From a checkpoint of a small transformer trained on Wikipedia: LayerNorm before each block, 194M tokens.
MLP neurons of a small language model. Each row is named by its layer, matrix (up: input weights) and neuron, and shows model dimensions 0-255. Each number is 128 + 32 x the weight over its row's rms, rounded and kept within 0 to 255. Numbers have three digits each.
After each neuron's rows, "fires on" lists the tokens most often at its 100 highest values on Wikipedia text that the model never trained on.

L2.up399:103117116207159172121163143071056109104137108115091123114106113134136146198148131109175138059132132146109152149141106094156086113079212162200172222150124129102156113129123163078150115142141135095100129062109089096151184119128112130146132050141098087123108175100122127088142120068140157155136125127117126128179134119098137160101116175134125119145109139126101141112184174147167127156075169112134086110137116141108082053127113139160107105165165213137143125139095141193087053142143234107085110139138129084107136119142139124078154122137134156124107136129093148127128167117100058155125112100158156124132130150130129090097154167060068216123116133144102154108089147144123155124149095115104157139123164100092146191087110197124135165145121121138127161117130131110054152090180087
fires on: " (", "^{", "|", " |", " from", "\n\n"

L2.up363:137098171117141117111133151141096107190126153223116170155152127141127104128070067203114164127093171201117109127105061136075121117140157158092088154100157146164139124181108111137097159124166148113087129085114174187142114170144094189156081137133184125127145153088117170143120118140083150108095117093127147128091127161143161154168068160102088160174113183075120131060142115081183151128122090203107100129183129154180106167096087128161116157170158144157108120117111183065142141177157123151187103113119134102107146109130108131103067164118129113109125100114177141093054061099140119132147131157156118050141068131123087120073122149137134098152097129126094096175130107141134092204146126130117086134177161104095146140130071132158110128115123101114145150103101128131135104100128027
fires on: " Ar", "ph", " Ph", ":", "ric"

L2.up864:120104109160162093101104142153107140166123099144142151144148170115150173100122178133157201121131150144080078113179073134071084110140152114138123133152113119128178139133176114111085078038149137165133135123126138109125093173174127116146100136081117080169155104094146120163098087051119099120093082079158150168159047141134122136083096132139172134111178150127180164103151171097131183127138143138137107107134141153111091122118166104149145070118162118141158057114105151142168113072130169062080152173143080117128101086150162171137113091190137118123106125059099090104125145171124143158125034123117105162149113103112091125126137178136084140121108173176151089138145102170168114130145140136131168109089122193063105107186130126104132148175150223154111182146089157122094082136191160
fires on: "ctions", " tour", "als", "ment", "ions", "duction"

L2.up739:121093169147131144145159197097124160115171071169132124193127151138127091090092068144165184126167087089112133113120080152149048073146160104114128163101087115100071065164141116070163131166160099110093139107183141068126115110123162094147172129110125134149171155087224182152111104154119101103104069126157105199078130141117093097177163109142093127139132139173139115205162105092161125142086107123113176056171160127108081119142133206153118133166169130100148150157118095115181135083055146094078101137068143137100122124113155162092133195171139125132140108175100121093078164102124168162115130137139140107130145115112160105148111124139029181156106092066126111143126135143112138147092131133160152181143160104136157095170112114114120108118164103129103162135092117106128086118154138
fires on: "ion", "ation", " Con", "al"

L2.up589:124108106122149125153145152117112122162168167164174160092087131129107058082070173158132127142129158128132163167144147063151171134163165142178102171104123158119145115058068119136140171196132104104097120102118170096131142144103133151091093090084108116154109129142181105201165162183127085117139114110179140150121128113140176090103096176166122099133085100134061114097085202136111085134104133130103157135098147106089130137089110169202148115160081156141154157111077135102150106185100111105104061143114108149105130118079154137132091175111165088159116138107114171071163098160135163063128067102110147146163119109105188063122139183142087168114114158095094137106187128195098132146087095064105167101198147120060105103161148144126115101130154133155138134147102141144163134087094196
fires on: " re", " det", " sh", " information"

L2.up894:179122155144125096167117122166070174103112046127093141162073127178145100139173126156086144155103129071147113125126140087145118147079148136134160195204124116136094166128125137072103113126144154138141144118176114065079192162107083124083117135083154122163140097110154068175151098107114097097074112054133166115089154117181170054130101175135095106126125134133159105165157151157076118132170071129108152126137160163121142053094135113119133093167139098142134157175164145141137222178081135145137169147063097067150133124137162133162092139150119139129122165121153152141153156116151167200041174134151159093160090090115083132108141109085109139082194083140132162109157118109151155151082149107129120134127208126111095146158172092131083092103142142169124123091109140148120138128083127
fires on: " years", " result", " con", " part", " said", " Act"

L2.up757:185090117150077139087103094115124090150133164108138109151129162116151110121093149104129157130163101091148129146129127134088076138177141143135171115143172122113123105179067189161142089129155121101062072111154140096088139059065226129121168127142171110164083122142097120104151069163145163116102037102125093128141167126161119106080149151178135153071091117127163135117117147128127121139079135144166131106118178136134159156110090151156142115135161120142098091125093136063151158107170119093187126153159111156099143138185154132057108148158074162191120136096177093177148096126121201149146106149155115140169159140138050148141153106223100134142078141112133135119143092173127068088093164074120170105147100100076137094099141135130107115145137198171082135165172106136146098172113076
fires on: " only", " such", " then", "ire"

L2.up1013:135105124033091114093149156112118105029152076100114093063122122125152144153094119134086093120203102136199074116093132074146157164107186124147176156146146126129121117136061166084173165073103112114105063102148146119116114141144112161148125155107131138132215134181110169146096145120118066110143094174133115125127093171095166137103125104165103132157127133196165108118141105130170138086160138157163166159142061171121139209104201145120107123144128092119135112145151069100103161206131198163152121147142140136150085141113096169156117126132129147110087116161108133122154127110157155118128122161106043094129082137110171170136118119103127127138124108196169135147101139095140074161199152138124111169120088177127178134152176121170108173107142125094141107118119066070152093114105134
fires on: "ose", " se", " the", "ime", "mer"

L2.up958:142175215130090144134125164168185117118095154148136093150144177125145106114107115188102088061168097147185071116120141092123092142170183170133150139075131168146149153110154115119130111095111152143074132080224145154158096166142127067122078121122114206133149140076140133185060124088122188142122089132157134142132150134150125110118121118109098094114143183162121149139133117074141178144091158142166154116164166152161087153155063158137117154056153180130094143093118128065093150155137144147089066135148133121090097110117092123119074214179153106176140174117088142088104112132097123118065127189095192096124102095119116170097110159167128141111100164105093139147072099147091101108116118084112130141191125135125118099126135166056140151089127137107109167069108134146144107085149135
fires on: " or", " form", " act", " profess", " remain", " appear"

L2.up721:105109132147147131090135118154181147089146104089155110072102090099139053153089065112109056091091087104104138151141188118139091091120142085063142140154127073141107128160126117096182150078162138094113108132176111117151163145137132126127085143161168127155151134076107103114130213126171139097121097126115138130090129144144184126195096133138131074128183164193092150113142177096133111136124091139117138143123123114131163163158123150128121066110201194119128134127092120119082101133076080149073150101129133093122124122147090147105099155134083112131188209233131151175078173097146110116119112182124137062130128137134186133160116133097133094145156162100155112060119075117104120160116190065153150140181160110156171153107069120135100132114130148110167137114133182038157128132124102
fires on: " al", " Al"

L2.up887:173127108105213098078166126118081112120051155089115142117229158095165084190105121095139142118118171166143192099155153143101125143174114096151124167073146108115110121164134107111165118114136150113159142154116105130153069174171083126026126119115076108181100113170103114140174109111130102096135113108132158126103093183157095105139121121143084128157117148086146106122093180164083115107170142090129115113107170186140101086145164185110142069126170071097089128160163092107154171055176128134127126137162108117138109112130156070171127112116089106121109094155133074145126071113090138126176161150129168123145105074116123139131073217103039103173122115160087122120168177111074104112095139116105164162133151111144104178107122165136171139126122131098122126098121129159132131123196171
fires on: " their", " its", " are", " have", " and", "’"

L2.up246:151137144134106073126139140138102111121139156047085119078181126179164086159114110103165142141154122089109080110121094131107147127152114124143144176144123142097089178226106145089144114085132106151053074174118136215082144061124093147117139159125089127165138165131106185144123098069150082126194138182150090137122155130073178099117129153161154155087127146129115187085117107140125154115079152146108094083146133075097143195107107148141150076115189147138092110145141084150075144145153135131148149107068083158107122175121112170188122168117187204146173172098132072065153139115141152157150085149106106122139119123052132087118130126112119136127127122145146095154118131066120153151182099106154162096104122110117170111183126150199153121097093071089132172122097124075133129125098137
fires on: " up", "op", "attle", "ft", " ev"

L2.up592:106098178092138037140135122150159151117159108084151156094111161119112122100077103167121124185078130163097160103085103095164082152081121106119103160119117147138188154120099124091104122115129124118135130179127126168166102081114102063154146106149101116101142096119129142139108094161097096083181099158121157120122161163144097184156152135127157147135112166170182102113170201071133105104123081095116131115152089121089168148051153112089069105141110160095120088127144176153197152108154151105081180179178150114127160112088107154116113125164131094187164134107176082127118167126162121094175184153103125092181108143114105154118155070158143108112163163103113112127097051177066117110152129072131167138128088167134176111182086129164126120140136093045135156184182154094166144066110144
fires on: " some", " any", "very", " N", " Me", " one"

L2.up952:106138141095163119125153165112081120117159125154169052130131141147070148171088140139129133127170115082124088144120156139122101218103126122117118137148110102097170156138114079175138148106120126155114132116123111123110119153111130120125173149154151119194221135159165165112144098112093118141137163184104141080081136088136220094126144088047108128132126132124112137131142115143176137124113124093148159155117129166123170124094118123148115155068204164093178129155087036090103143141109092154098177063133112148149106045145123112110149103113071139130092104109116190077098174084116159155187145155117099187145176148154128136085113140165126123087213108138129109104082088130082135152083143117149077139195145076166152106109092117221126100085143103152140101100082137114130148087129189
fires on: "op", "yn", " Center", "',", "let"

L2.up908:125165156158133139100148160226148121152055122123138126152117115099060168122060177144091056134184164145122157170128107141134090138188111098133102106103123107092119201168122169110154137166087112067138121102131169126118116101166127149126167147153055136113106072194175148126144098126184207166106128045103129178144102138103140091139088132171069155162113153111156076134148118089195148080162093132109171071117100118116116151121154126139148215112100091141100094107070121117098098115147140171111164127140134102140121119148111127073126118099130169141147120193083159095124129102161143134123113176139170068105129079131123105169093097122095070162157159163129124124198135087110125145134138142130190132112135202152096135137107098150124111080158136095129172124084099168094076121131139
fires on: " not", " (", " under", " per", " on"

L2.up61:135138109133172197110132148118153058058142120154134108121119071133139166142070148155117116117151143081173150105136204089076107199150173121165150163179131138161156110173140132178092142170041162175162111118121128107120104149109115112173111109097132055135137127140112163164095151105141161085099095117077092157060086153109099096067125176179169129195140117110128154145107121122123120176120129135158128130163139137157157071102119119200160127096141160163106118160103132176119114133195128125150086162171102093078126076200133119127090085128117105088117176140136154118125118160131140129106126161169143136060165087118084103126133100156135124177095187120088109126222130148094121106127107148116127136176134082138102110116066136081179085078105098129058101088164132114160102091092136
fires on: " est", " larg", " species", " information", "°W"

L2.up245:112138162123135142149133135088134053079134118153044112129159162176151122171158098146162109150170128102119162156134114123119147102052167138152117112123134216093181146162069101142186108133141127158120093110118136128134128078121102123077143127078075135119092153107142109113180106117131162103107163100082034105128121168151144168103143188117094093143122147142113094132111051136141145122074122104109127121087129185150100123161094122189109116158167126103156134176098126192140160137078183116121166144083089185088146162144144081135192134170178078123023158155140154172157206082189137106147144129146145094153115141114150109131177109125106178166137128150106128125138080099082123116163119067090096087126192137087130100119141139172078140100095136103075121169109122102147115168123103
fires on: " sim", " wh", " marri", " th", "rom", "ollow"

L2.up533:198147161153089162139111101162183076171105138107105141064127109052155088087089103148098170081159157172070138124081129088083080154116169183139121087144180116157104140121158082146112093156134151109127171111116092113174118143105060078095088112179096140175101113157116177142094126124173113120125125208122175087104107084184156142124220133097128087126121169160098147123131114101136085106085090179101120175166128153140160100154097153104085129119150138154140135097173153149146126117134157107152142084102103148096113147187103155133163122174152122087147087151131130145050137163137147099092109186121069159170140093129104099116125115132142163144136175175065113117156155159100163143156125067127128108164171161088111075139148128065101086145120155130139125136133109067148125040094101
fires on: " ag", " am", "tern", " Ag", " cur"

L2.up988:150135139176180161097104116157154114080111131107109127093117083140119156192115195166107169122076128136124123137127130089082148143124187101166162149132084078128159117137155122173093143073071124187193143126102153083120192169092126137174081098065147085115142120109116156101101120133104123124138082108100148142088187091089068128157145155044111122168057161162151136112120184148133078095100105120151140137110102132113096102174091105099136063135180157135159202144104139085111063126141138162129154148204141158079090125149137171116146093158104116065148153140091118113104167139059098134139101104194087136116141142176121119108132120159142106112171161191115137182188174126050131100184124136124140152103134120093134076148157102109179133133136132158187097139138141094108191143110122
fires on: "her", " Record", " al", "ch", " group"

L2.up753:101134121151103051106106119180150103110104177159109124116119126132150147131126179114055144131110140170102089147145152097133163098129161113117166093149138137155181167120097066139084117132136118174121106104144081151058139178109135155175121119129130144168122112100139126139138144057097112170123154069069149109142114129163131107103096146098113106122139110058104092123109161086105127092095115174174144096127149126103176168112128152106139134138158152159114080126098108158195075117142083114146190149118073044175162069189122116074084071119082145150158148111094154061144139123130091140212127191197142112150055129122129120190095158132132101157126107128120093074178135159122140137103054106206105114147104101140090114136163151155091183106130125165119152147170136150143097153203185
fires on: "res", "ens", " res"

L2.up270:109072107179012118103163136105105140095166122166177146146113160121147129148116052148133158136114175178160148139105121090151127160134091062152165133137137150151161108099103188119108141179111125112144143183139186129102118121121167175154099092156165122123105110142127117107126112080083097106105136082131134046119118127151083153112077151179106125174183126169113148121096186120110178115093123124158113168086090161116140133119166120132130078118138049134142118151118147116204129134101096140163170129132162145114167134088136089098130136156075139155104129133094150100145195132096166151097128099118037103129130094141102109078075105090103121125137098139080138193110147098117119163180166121189144135145186165239104137128116166115155122120153125103177120072081132064128060133095163
fires on: " serv", "ode", "ial", " exp", "work", "ipp"

L2.up582:179137177143154187085120085126150143142083132142148153161189071130144134089044063147108132094145153127127146108124102164107104197129094085133073089085074093182121119147127054124174106173133179158101076115184114125115079114183131125143151166101105133168109128158129163150098117128109135109132128129197160125067071072134109120132155123156053140149094133154147153119153133152131135097158144095122205099153141134124119081092120138120160214137211181137095138099147086133120137117116078172119156155127136129116147131129082129140092148118167117180100099113104131133135064114107134133131117217128116116098113166100136129222141137118077053085148101160111100170094120086141134145076143095176111156166133101144128092103132164167124124077151095117112117116127079149205183118123115
fires on: "\n\n", " hel", " Gen", "-S", " call"

L2.up99:112164185181093162091115141157103084140083148153169144164094134185087151125091060153147125114092125124137105098178156118188163137126199193168135142105156095125094185107129144052176082132170127105101117152105080099109074172153161171170123095117145096138115142159079127117136160141192120094108086098099171108119177177081160121133120081142142157122073174100064095093027145113187081098156094150163129120110105157131077137106117121127168103133126160147151135130151114154108086103152102150123151063179071136097152130080155118167108192155106087174157070150090127085142170109056104109139137117118203126125157139169163080101094162107110115110112089166133108148133084143103085134111139147097185106156151142194077135117142147136143138118119124096124152111157152126102145118089149
fires on: " (", "\n\n", "D", "M", "A", "T"

L2.up168:129055180119154117075100138118047123164134160120076154131113075161090138120128105124115122123153153167142130127118149077161126126153134173097133130114072068156103138137116102124122158146093120102100163096080159130122173120118154153094119094042089124147140099119129122101133217178073172107122156178095140112131076187163131151076140201126166096107123119090154156131157098130172169116079091173114134134098091110099110120044184117097136129085151169180146157181148153132142133231242131135138119089138106139151198132137135140107055158113117124132128150120152125123141110099106129117089127084125117066160107090150182146133141086103178117106136166107109154204146177081107118139128122152105098162132101095183095090108131148090123085141117176160127151144149177102135141088100094
fires on: " exp", " comm", " em", " law"

L2.up1006:104138173126141096086137109122140125156134101094113112169152152071100133085127125146077159105140104141160121090118151108092103133110125161164106203155100162152190151126092152074076162118090113175128059082129135144173122076164072122141149077073153138141131117153050099097112175108120132134100096065147124098123130137098112106168124129096157078066143116181097121155154133093102183090144155156032070158161153100142154132072100152103131163126124191166110107121148121157137101133103138171109122172083162144145127176118163155211125154133171152112110113109148131136113205057151082101143139106101118115150187099124092120126195115065141119146172108136123076109117143132140166179116158143132141094115193117138148154151109161135112092109097104070167176145207167134146119110038153
fires on: " area", " population", "ulation", "ity", "ength", "ite"

L2.up596:101182130108086090209128146116118136163163115148160178102178077158133135115123112096116114142122149127145220177142154077164159200155107184138101066120171167119086113092114165134103130135086111084145133143185119169190139114120136079121100118074131144107120137124203101136106087141127139124110075135134153072102108173112127147152140088048112112165129122130129143090101109085153179158102022055108129162168125081140151102157125159119111182185071162167092148168134173117137146105102121147097105172111147138148117114164105180135129166093127132120092097113183131123169136134165137121061115088168182056183158147138122127117106047124129105091130139091109143184134083154100129112161143121125094152133161105092186116127116139085112103140162065122120120125159145142142060126148083
fires on: " from", " Ind", " equ", " eng", "port"

L2.up622:187147161112164109058135140103076066056110094119163154152137099117130076177121108078163155057091136170150122143138098092139175168083139106162076120150146108088083119097121084094143144109119131101143153133156141116141073127108145113086195116120079162148099163153150115191132178152138130108115131152108164127135165194141146090106114141086085108150215171143186140170067151148138126150168104156192118063112116147082094102139145151146124106071157131138163087048122140153121149109127160194105109129115129138080133151134119099188116107072142140132109147178163188108194172114112092149100147083113076087093124146083130095128140086093132192118154076153176149098121164168161083146148126131133122165163111092121083099138156158144150151137092113142094118043124109160172153128126156
fires on: " is", " was", " |\n", " known", " Act"

L2.up439:120128174119126104173072158143093116093117140096159156108114111128127139133103171163152137103149127141085119129116069105149119081168113140110122092156136093104109138138161063164113135121080059093112147151092125120137150137093106164129179119130079159142185123090167143118197121163097158127095144158152126135042104171121104158182144109171122052173157154115164104130094140155123150165098120133111091114145122152134174113176130168077113128145134116131169109125070151103057092143095106134088093112103153074084176146126193149049121146130077149121083082110182114112155214118144200101182137124099152095091158160132075130119156119210125157109150134116133161132147143174129111119122090113137142158143174119123149089064038201181119133165130172146133064076147096101195159132134109
fires on: " by", " Con", " Mart", " Gold", " Thom"

L2.up336:124124150113133181164165142118118104214146083110185164124119192125158114097125131077107097120105110135142138096041129128157118142095114154144060142139115136131142099062096125151188134138080181151148180177112156163116092176074099100168150116123049139129135163141172141104136154166158116113176149079174118118113203127139093099107148141125127121164068142088080135164128186124129090165110106078094124148106158072125142150151101132143114141175145129130177135193088094172156152110084099142120141177170096078143186143112081041122143122115137153167115150071138163094057152112066133163172113123150116071159106169094114168154088192130098132075115164108068169116136129162124126091101121154159126085092129099158137132141156112115085143168120067081157113142122140122165133101071109
fires on: "ther", " War", "istory", " found", "mp", " writ"

L2.up204:134146167133100142064093172159137167141105118160152111125113105116104138103090105067168136111124164101115094106111144147129082149076111098122082115106123080047145081121141180148130093126086035116148113116116115099173165186134136101120159141211104162172096102088095138129137113063097131149127081184083113120111127155081145211168184165102184088138099166181169131103156182139131102066136139157181127188142136139111135108134139120157101126110110082148099125167117137192155120132111115105143115136155131160124142137172112136091133151163070135152152182167130104195101068126071086111163148098170161099088148132117139082129115166118114131110132057111120156125112149156163116167170153138097160164118190106149083155162103171101098146093134099161157136103182044124147180170185105
fires on: " in", " his", " |", "'s", " game", " is"

L2.up402:152127111112140139159144139081149192132168164120103140045145118178108140122173097122097130228158160089168115139143144110149119120107146146130067091179114083189137100120143118154101170143082163104142103112125135111165134125098136146131150139067137128144125126097140153120181159140147099159147096158142123176138119102082113117116138117131126059196154116147131108112111112155118151144165105139119152170102103091213099108144122102073076092143060092120140137109112179189114161162162158154064115091144117165170154121107160148155080142102175120099109169200147171143054093127107125108140083148100111129174079155144192117141145072098094069050132123146142173146105101129176151145155079133103176067133144165102111135107113094128119202066157123095031154119100099125084099162109144
fires on: "inn", "inning", "ann", "C", " C"

L2.up708:006154129115157151076131114158109144199131122136114153097125065103094134148095159119132115137080123134103140094147098132208131090091145147133060164117154167165074107136121157140158123128073109162123128121132129174151126138081111168134169096134166105113089136109121081173209126076092194093133132123134157153114132141150131166094114150089166101136144161139170132122101144108104150095133107077166046083151114148090121094105083109073090156169131130186110172181067160085125142142124120126084169127137166076114079159165187108112094126095158192120133151150128147174147090109145157078117074122129161138163115148130124133176074172160146105117104161137123091146131106108105134105083099170212140135092083128085126156160115100122142126160171144178118105058175182199122157110113144
fires on: "very", " ra", "rom", " Japan", "ith"

L2.up795:149067162120092107086126048162190144156127189176159078130104191100115121118166181129138150106162138135106092064113155079165081134131126108141116168116145157179134096176183159108113108182051110195139091116132153142151151089088123094065161160041129089124143131106177142098182122139141108174144146141107141141115132115122150123138138152179133118194146164109152125144084097154112141125154127149131131117065143095160133120166152130086138153131038142072090174103098174144112078171152142161152106104094083130123136083167128161131097076081150106172174160177154146091105122071091091156125113104141102149147133115130121083166194129154054200128109184129099129094143099135102122141099079139087122132133116117154125114132121080127186140143111117140164109070073120103153159078125165
fires on: " ex", "ann", " comm", " exp", "iss", " me"

L2.up525:106139140103135141111140127135091132118132088141131075095144133130138180196136063092097148122203142138090146148137175103152117114128128149109144174095179175126131131111120136125096175096104017119120153107150189093152121141160105125147133134107179183218137138152121140141112103137108158112157120108080071134104119128117166134115169153131103106119092133126158102116113060115164118133063072122088120099144121105092157132133133174139118172147151151120224194149141108122144131184118113129150155056086141103148127090096144082102146071147158167186096076106214151147121087099136136086154125102161099123131194120106096171182165124106091163077111102135086083188079151123104129127048099159082132187169116122081133135101051110171135151103124123122122091078143115156179084112118116
fires on: " (", "er", " David", "od", " Ste", "\n"

L2.up936:111139086092172113124188107130168105095125118150044128118092137127124081086124124179133142128170198133181128121146158176107100110145148195148104045101159128107103092131110138112136135152103113156154141153150173110109152111138126096128055117068119161112131130154160155132116161122136175100101060150122190121191128140132154107136000107161108145119109133168109148140134112121157157087101129116087147137148107138116141139027109132085109096145101073153135146095128141143167074139191172159091172128137147107163143171142129083131110151135091117081141165162045190162215118118138096117158129156147150116132077114059112164150206135115083110154123089120104083146111148129111127168194162152133143096126149083124106085149094143086125139102178163104115170065104135154095118147146136
fires on: " oper", " fl", " rele", " del", " ship"

L2.up201:079102145149114136122113192171117117066135118112160178124080103148163156085121063143075089097156170169075131115139090128194099122049156164148093137126060125099176177096106127185126174179216131070121155111115139154140062187134110109088148136125169131177077153126123131092084084116123140159101132097143130176110135079093131102157102153146134108133094125156155119092079109144149168145199130131182124122118169126073126093198129087135147103145141112103125128136137103190182049157138104124205182171098098161132143110109103119150093103104125108129151166141115134132111161065125130108133097138126162133091100135139135103095161179109146083203147153109142137131086111151113162147151133108174132173161150137159064096115126170121153200119083134134086121102129051122153087113111154
fires on: " not", " k", " ", " them"

L2.up378:164127147096166158104133099117131168134124140149062134142068071144168154112137121096107101147131095133104169148162165186093178210115164078176183139162116099128143126125154113147125079168137126114111123134211117176129150136061139103160113145135146192130191131122176081177136132141091144188123120137073131160107155126166132139116158088114114167113125126141121185141179123103130142171123084087105133151096086080113138095184141105134123098088190136067119145045101159132051067133147131100095098118073172095105145128104148089110141139154119138124086101106142101136101131125189219166064137091052101071135117101139097157123126141168148148141171118120107160079147099133098208089148087110178114197094084131101184123091153136151106115112120144152108094144129163150090132111095136
fires on: "l", "ian", " Te", "i"

L2.up496:110095113144162121110065075119149123156182145108105089122147070111100138145143166109112170139105137161145109101138159123175147123117152108143114132099151100128076115200119173170149132158123158158167199113118152089099143107096118080115101119142144134134139120180118203134069105083106120149114134095110205113108107140129100112162071128108152111093106185126170083119146082117151153086154129129099095117136133117174094123093159186206115107074104096112115130105172107066094113148140163124125119136102154170211201148151089123119141089151081130162154164046147167140110103107116123144100058143156125105155071167130162110137162082156088139109130111138149090055160169181213132105099119140097094070177097100147164128084115175135200162213146134071177141139139136122151136113131104
fires on: " pass", " Mc", "==", " Minist", " ac"

L2.up175:148075136151147122123133120073092139073139124099149133070175136097178164115124096130131106068179131178081152098070154093140146193173136125133104189187148082144152160160156134096160145209126118136112139113124134089099098117073182137127167126100122169139140151167095143139142145130095140065095106174159151172094147124128096101151170173066111107096106160133127190134104088133066109139129106115102117089212155116079095146127085126119132137145177153104153133073124073113135155108140178109100130144173113119117133134157093109151119085036106122137076155129141139151152144206121117155117173188157134132039134125092063084094130142123129178112160092067119128126109161139142140126162137118143137154154201145151061147112076138081189154096126153152122187151132101070155102098084131
fires on: "ite", " career", " information", " eng", " medal", " art"

L2.up297:122060103099119195148138188095067140159151077105082177135113096224099143110108114124157134100114147151073126118118137134120136097094052164094128089101077117153117081076128207164136139076225149129066130114116083111116176113125167112095080118131102153119204132104185092193115109143178134132155074154105172156142097165057151146113125130116128086152144163129104175125190165145145143173115135097088125168127095055135113118164170123166140154172108115163130171112166145144117119081085122126131127111127171079095155150088137138153127147104077148109121151162133156145103122127108124137155133193105126140103194169166118087140164112122076161109132104145113091130176104150160125167110121109087202155143133073133138094094090182097113131103144117146126108111138076151180075151121124
fires on: "\n\n", "|---|\n", "|---|---|\n", "|\n", "===\n\n", " ===\n\n"

L2.up174:171152116124167133119139086120086106101236169081106151147160142118135165102146163075152168070115148140130101091128153105094136140108125118103097162115150148112156129122113143150140140107079144136143074123113120105127074140100119122116158114113045153235147146104112083128140099173183081099172165106131163145068126121095119105101128158141126177142113130088146151169126118182198168113069029121053150191123115162134107097154121097121215124171142151159147109116127180156142118148094105105108116137119162137124126103141184160146149133092145171144152178113141096096114073133124091061137140101136200071078110145144160165137076123123109156105122161099079076116224098138127079120093109148118128170094160105120194115111157133166084132132112142131110114128168156163090113141178144
fires on: "int", "itt", " Gl", " cont", " /", " Ste"

L2.up775:108077120123152166104128115141109086138126083150168143055158150051126136115134134146140186142143119159134056187184132123084109134112122129071137198123122089108162127170132156113108091150143045190123146091136184110089118096137109135166108086083146088070101128130120172097162154179153177050132095113111134134141087118096113103161172074173145094095165103131115134156164054178137098138143128127112188073154105128075158121140099195156124156127135074170128132106118174120100086119127168032133118170135126125141179137070130069141085125146154155159124120102129093144152127126140207142175129125149168124140122130042110104086094146089126111166171127118135117124145137151066129157161127141095121126153128111099154225149120070195087147123146107145119116105150102128128123104142176
fires on: " out", " top", " house", " game", " pop"

L2.up923:162131114150122110102140128156121112130168122168128086114102136119079117102119087163072127134094105160159077085126116105151142197150038139148104059078084133170144154160159064162066143144101107158186178058129114111091089142122150143104164142093117168133183153109088120124108110144138150096122162128160141146123060109121152143130132164123071063163168115149113130116126103118153185136148174127117134094163103072128110084199108116149071125164086108155170118195128087083173155092132079129109145178134161069170165172115116114094114168180085117191131155143195132156111118158131123123150185095106089060100110109121116133202153106106170110103142130106103143088103162098084147140126136117142097114137071122068157111123097138187087167162157104123148172126140065132170092157174165
fires on: "ens", "ach", " min", " population"

L2.up595:164160135139187091097098150140143152180140100115152155171118130081215156175165152144080165195126136099147142134126136140155132127131098098149087130144116105136182153125164219107132128169151046169088120098054095063101127146081097125161085158082158138179118150128115135117101146100115079109161126083122147143192140151165052110130119145104158090125150149171174109141114074108127132060116066161145065110173094121124170035159097164093151132121129148102111124066165135093092136106107146152132085139143139113107172093172092139111107113197117129073154119111039162097159141109140121152143147074138137161060102124129093151133132168153107127168111126078095141108150151125131131165148129129124125142156123145098099169153161093101045137177156173143072093105102134114151149104151160
fires on: " that", " requ", " dec", " said", " iss", " call"

L2.up519:242103160142142087064082135179099064142164101124085128135151135155121111182154107112131151091142146138085156127166096141113122105111173118111154101104128095102089106163114142095103085151197158186137145173125097121144186086108156144141104086091161158129120125087142135150115105133148137066114078126119144132139087150132095148148103098118072134127113091173088118124143130150136093111085150155115143125094124123147162150124121142255077125118159111078162100139166170138105124132070094130149183121154126087140166090113120152091108100121121158122098131158147144194099127111151131197160112123130082162115125133171123123143157129106106067135107125165159134083132099160132148117128128123123184113102233108091176227130101135118155122188119153171156082164110049110113114132198088
fires on: " t", " cons", " l", " ar", " (", " I"